config.toml
n_layer = 13
d_model = 768
n_head = 9
n_kv_head = 9
head_dim = 64
d_mlp = 3072
vocab_size = 15351
activation = "tanh_gelu"
norm = "layernorm"
norm_place = "pre"
norm_eps = 1e-05
positions = "learned"
qk_norm = false
attn_scale = 0.125
bias = "all"
tie_embeddings = true
parallel_block = false
init = "normal"
init_std_qkv = 0.023
init_std_o = 0.023
init_std_up = 0.023
init_std_down = 0.023
optimizer = "muon_variant"
lr = 0.00153
lr_mult_qkv = 0.7
lr_mult_up = 1.28
beta1 = 0.95
lr_head = 0.00411
grad_clip = 0.5
warmup_steps = 200
schedule = "wsd"
decay_fraction = 1.0
decay_shape = "sqrt"
final_lr_fraction = 0.0
batch_tokens = 131072
seq_len = 512
doc_mask = true
z_loss = 0.0001
train_tokens = 769100000
steps = 5868
dataset = "wikipedia_en"
MLP neurons of a small language model. Each row is named by its layer, matrix (down: output weights) and neuron, and shows model dimensions 608-735. Each number is 128 + 32 x the weight over its row's rms, rounded and kept within 0 to 255. Numbers have three digits each.
A block is one neuron, or neurons of one layer that tend to fire together. Before each block is what it responds to, as a language model described it from the Wikipedia text at the highest values.

Description: Pipe or semicolon separators between cells in Wikipedia sports and election statistics tables, usually right after a number or a header like W, GF, Pts.
L3.down838:142130139107131125182159102183118155119112152079119160167107188090061144136134155088134113189130060102135116061137141166116066124147163140148161146103160161126123097105125154132102106088135103169119107137167125127120155085125116128110116173162139103092113125109129143131115143141155146192183148149136122178144084105142133093123104104135146125109138111156103019083145071088140124123147
L3.down842:121153125093210175096145036133053151119116129119152107119155091154136119094119120145084085133139191112183130135071175123085151113139092078127111147120148167149096138148132180198107112143082113122093170178195181175139107132124140122180141109147117188144130111117164120145120079101128102128162142152110146118102064200109124174114153090092118140168131109151099119153112128084133103177116
L3.down1584:134145106122182133178126181123076118134132160103128150064130197083117084141191089148090139156067139111130076133083126102116151126177136126139174139172146093072163115135114129179095164123235166112122084147173119134122145078122136109185080131100109160145132166084122126091118127121124127089131119107101167181091140098098110144177062102098162127121112101145122147180131093105122122209089
L3.down2019:149117111095127096184157141092131156111091117151157162171116120202133157138123099114158098125113129126198164088058136111172100125128165137145141153135095118166106083182134127089114124133127139143201177118106074059126111132184152089152061121050133090165144099124180086166162158102159120156114110170125106052076135090082108138159157115138114157148116088148096134147106077134143096192125

Description: Tokens right before or inside a score, rank or award in reception and chart passages, e.g. number one, two out of five, ranked on the.
L6.down403:143172092064162152157066139185132146144150092179131139154071105113105103148141150131092139136130140095144137083138135160131182137154114173116156169170116162189176147087123138074135114119115185117100118117096101156161058094095172175065089105121141157134100166084154100180104144110092145103151092122159133144058163116095145104153085167132115129152018090119111170128119126200180141077114
L6.down788:143104152109112156124077155142166173126124151152180121203124177116141081111149125129215126153125110135124166080136163079065179116085118133138125105120103180161123129128127107140118131176146158155105119116115161134160118101190117115156185101151110119165160065131162127136096128148109182137104128114112163095117141057124110111123129063151130148149165134128114129149081116144162126107102
L6.down858:120120118135103113118168115112086056152151119120182112138074102159147130075153146152158125078150178172177146143141122121158150112149117124197086123064147150078137100175102131166099093179083110106159137155148110089212163164106127122144043190171145140167096106088154175093091113158153118164055112113124101171183092162128146125090138197082116106168074113155144078108191097122130102145110
L6.down1310:151124090107120128131186139114151076132171169150164070144120143151130101105152158157117177113092129142077085044116178173151188157169110130054167113113147131148089175156112099123127078183102133075133119074098215099131133135166147102083045161154124104136080214145147151153136171117096121115111114099089106156104187073099179079132128131123145113106152105099180090187129136136105150165150
L6.down1557:167091125162116163149074113100136203148130095095100216110168167175110113197112081093119079141131182154154181131154135143066123158102099202129136210131074126134148110121111112100123139076107108134143147111118143112160143127099108169110101089160153158067123110164181120136084106101153193143172170150135112119132082115111108069103113192096170113075098168104120089215120129186142123132172
L6.down1888:171143154151117132100111134114138223123138137185088066137137158124113138088125156142129164113130138136130118126127117084125164181055104121184134185125163107144133150119180134155172119129192133093096134064099164195193105130095138163166142092170147133050080095103117173203131101106108160084128164144103128094136113140144181129129197145068124196138098142171153086179075185103144050146133
L6.down2367:139120110117146164153116093133116108160143125096145150142104125063160165103143120157113153109161188091120124157136115126135107155117086083132144124128133069136093134163134131141087170111152179154101175087087155102172136122104198127088140161128084130170095157085094095176119120117157102121109156158130141126117058100092170131091166152090134094164161132073143148081200177108067099115138
L6.down2893:127173137112085162092188084177102117159155138069119094112096174180149079098141104173091148041075148156070135103123107129171115130109141124139170104129108137101094100097130121132127140171129122159115113076055101125158161143134191110169089069141172136143110125150108094149122137126151109132150111092092141077109181070107143139167099135127157158063073129198115121155083156133133172149146

Description: Line-break tokens that end a table row (after a closing |) or a bulleted list item, just before the next row, divider or item; occasionally mid-word pieces like "ig" in Pasig, navigate.
L3.down1109:140111122097075140125127120174105150141102158188090127096134060157119169128073097084125132107188117109141183162138156225188174135132104102142114140181143092158110127123119135086108151151188119111104101149114068203090063114173055138117156118146180099164178141073119120142121166155111157143145106170156113165185149133110044156052181090117076137065152135151140158119102132126141120123170
L3.down1160:120144143175140099164146168122081119116080150099087088142162147148113130072100196176130131144081142083174142140124125134125150220112155130130135121140169091193140117089099107093131076115123118126128155149107154109125166153089098118141144089143061069153147122109127135146134183153162154139112118113106103133121127155139087134094129096140081061099135211123083078117090081162154163157090
L3.down1508:105078127124141147078178122144075095175055150204093131103118130074153109131100112147123160101143116178144155089160142150121110124209115152117102181113113137147098115159118132158116116143098149136199168131137126143139120127134099111148178142168139150146116135137115133125119104141071115131139120142110138125202165092093185100103089129117158103122071122103126101114138160147149116101150
L3.down2511:134146164134090089093127142138128173151086117175105118130185132184113117093123091133171136184231098153077172133110154106186098139159139112106090151145072125154135123125110095134159133087071126129130138137160120071087129126144125168055116081148132120132155111160134092123142139012049071088142172170153201150149135131131078100113147099127114103167080110127125137142139135139141103168168

Description: Line breaks closing a row of a Wikipedia pipe-delimited table, as in election results, sports stats and filmographies, right after the final |.
L8.down206:129096105128071144124152134171098104108101126192089123106102158134136077175083116133141149146083125145080112179096116128116210162129147142119066113090089108080132135113128140096106185157161158193092146144112102157121105159154154172119105205103151115114132172101149140132183175091167096189129114119135166137154084119172131135129120161116135090144132183210108113164080089161141115086167
L8.down328:118134102148117120156112169114137159138150072123155140134162131126125128082170093116117139111187122153128127133163142128086130089206105153117130134130035115095107111125147145115163109091095146122142121127101152176102112178131117107118087130180127127069120173118120062168077140137174127128125181213146122158114133145140109115125156155129134122121110150137102104127166138114157122131189

Description: Pipe separators after a numeric cell in stats and election-result tables (e.g. 10.6 |, 41 |), plus occasional surname fragments like G in Gower.
L8.down951:142165103132123109076120125103106143177129118092104114092137131107164103094199173126133109202090091167124069125124127114112105086108154108150206105082228063182104098162141185084100048107145088146072172118127124165158174151107143220133131169133139106094089126100141130103106150133109167110164142185130150125096103165144122121144174134154147195084094071085109145127113133109117106195165
L8.down2243:099143163189057087140140135127134099151072116088166091108142144177136133095114098127175132158109163083139119103101146158158175144154103138061117107120084055163091126142124134111175100141095133128141061107102141183116109148084135109114088168106147162149157091082123131150127206172123121104151154163142119089121129087091184055138085089168102096101114067085106122124135129121095060165090

Description: Line breaks ending a markdown table row right after its closing |, often a header separator, with a new | row next.
L6.down892:149162121150127139134130122131095065120110192123184192165141091113175085142132123145104162162138119107098077152075154097129109080158126080116073146159129108166122115166106176098074167172198180141165232165156155137098149143086149155152118075142097141154163139149140157176136136100167051121080056183131129103124157098101161142132185152114123146184131083157163092110158126173096195151128
L6.down1150:189108113135163130061141095140145068026109118097055135120147140123122141170141140115089059157174086116091128118164120143138139125138174105116103134146135107159095075126168099116146128159117136096188163080185130147106079108157139168113133110165150175159078106132112099172154138059125175151158151079169102143099175132135162167133100100111136097144154068162138147095155087135147081119132
L6.down1297:095132116139162066146168078132140090119142080097130130119085191146107098138134106095149050174111112141158110126111140134119097141093083160112080151210087085152068086161118156125116138120169134170127132079170133125113167207160145116181160167167152165114123117088117094152103203152200079161175173072130153131152120117083182110131137126134132107129162057184116111118089100130155161083159
L6.down1516:112183150141109071167123133160144156130121172199154132115080154143117104096122108147163104168115091182219183145155137144111115149120133130169191131130125093205131122124144150143104140178133135121124139109101208096160120127136151156132134074106138077181142103184198165150073035150108127148157193154138128129135118144167111107131087084153123139117099142159157169109145112184162087115159
L6.down1600:144158097129067138129139138100129145144105131060146137125203149151143155118154126147137164167189167130174113129142114064058129111149099087090182111116091135166143105157152231147174122132139201157088117099130111140200096134126085169112145122136186150146150174140145081201141159148185167179092196108138112082109179139125148115104170118145131107117122172127118113096137132098105158122161
L6.down2431:143177132107174148134136131209161094126110174172151107156136133149174143187175141115119096137130115203145095140103094177120114094106185141147150140169090084101135119147110141149181099153190163184169147150088101062109136148127153163132093082113162129077103165132118156094097113154188099137097121093107135148105121101150091088173180143143122071129157134135150087086107096117162141062146
L6.down2696:130074121176131132169115110086104212112109152189184125150132157103158168149151085072065132151104132138199122102142113082190067110107144102079202138188061078086124084175096140159134159164140101132219086158107133132139141137120119162091110148206133178133118112122164120129110133155090142155128108110127121135135163154136116106178131119129155111086119086120082178149104171111109140085089
L6.down2753:130058121153114120102105100117178133142150099145104107134164141099104143134136114135200128164094117103096087137113110105096113149139180059116022137105148088163134142136090198169134139108139157088071154100141126106126117208131134123095147082095108158084142080116134096158158129110151101172132101065150162110066136176096090056144135138096162103100122174130114152134054113123085180112174

Description: Tokens in review and reception passages that lead into naming a critic or outlet, such as writer, critic, In a, closing quote marks; weaker on table cell separators.
L8.down811:081097106135163128091142086164132106146163116097162106120148124169108094124153112093160116145060153146070115140118134130136142148057142180139046109154094162144154089106128116131168117194177108201134136106114154110173190108128118136059158127092149133198087137137153132137189050068167073080100133101132181103144130051165134140159214133137160102167130181132188169099135118119113084135117
L8.down2560:128065121152102108112080125117150112073131154137141113092175112091160124138115126126099109094146156107083116090135107148123128166112140115108115122088095140126136166079141167182139151181137122202178119132066117117131157085172153145107143110128091181140140144033032053151097140083114075092176136151102109143040121146101106122111113112119154135183046111093137086146143159141113149058125

Description: The pipe separator after a numeric cell in sports career statistics tables (e.g. "NHL | 1 |"), plus weaker fragments inside words like M-est-izo, a-est-hetic, A-r-lington.
L6.down173:110128087125107167132066117161151170110135131124209139135114151131157132107158144173156162125118202114098116099146117097091081136132120121081120154083111100081161124161133120184135153108150165173083165137115160091151128121088152107078111117142139107120167157112126114108147140149168147100120111153123147127226118107124154113142151107157131144189084105113122107083118133102063136078132
L6.down747:111165118128086162133141123066098146133132140128125149195080131160159171169121111102147139100116121170081143092125138121151138146114148170197130150062137117166118115145119166099081145113105164126177102209126101134118098111101105140112163132103109128076161110067147141148099117086102144140124090039103122140141142152180095152154076120127110117089148086148131124060178165158204162067146
L6.down1788:128126059168131180146130131091157100042168088114122143091101186115119179099147107124124088157135117176099144105165085128099163164145161131136126093096063111150130114139150118198147134145116185153102107093105133138138116096115138077124124119096090122172150127164181142131155135068113088143123184090121171236125104150142063130191220109092110111058101148099160136156142127136132155076209
L6.down2370:087128185114169054164139099125109174148144096150037123136121079136149145148114138135104163140139098155143178159088163135115105164062133183110131161069115144108133103144168119136116119109148135143114143081125063142125157127102142098143077155119090098122099198124156118098188100113144135126124133142126132095076098135144139083162090131093150113147127119152186155072064130139115156085064
L6.down2650:124127135195111099161094099158138143119124111088084135176159111175118111129168156116143148112116163089077072167124074143096066168112143167127112143103076157124153084170173108165122123136161160143178154101090098198092079155158116126123137158148131099086116134088184142131173171136136112155154191098162183164110075136137157127137168139119129120151108036183163123162145161079069137115094
L6.down2805:113154138152118123152096131102097081129161140147126138120177123096150122131145120060109105121163127178140143133175117055082127168127129147156081134143109120144124122108139170157105131127116139216121151094114110107172140097161116086170114142127078141112142154088073115160091105110190076097140152131157082086107116127174150124124156148143130176190122072183094093157116066080100106100142
L6.down2847:088159162146120090081121135116160144091142111124104099173151153125149120171154106070161127123129083122126169099059107144145117185144174099110080177082122153155127098124077131174074172094139153142150164168111096113131126215092153160116159119192069124154114143105102109146127159079156181161058127126115108124132094187116134068084188130177110152136152172098163076161116105129087184106201
L6.down3057:112106126108062132180097087124092153134117122109169088117153161130163159156128109076156134137078132117147184129115175079164118134127149167112094209148106127145139077129129068135132141163162151120127102119153104093100083113155141106116097178151123123147096163092130114167180120104152170100121134108089051106096180136093161130171172134100075095122058116205074113178149008093153106133151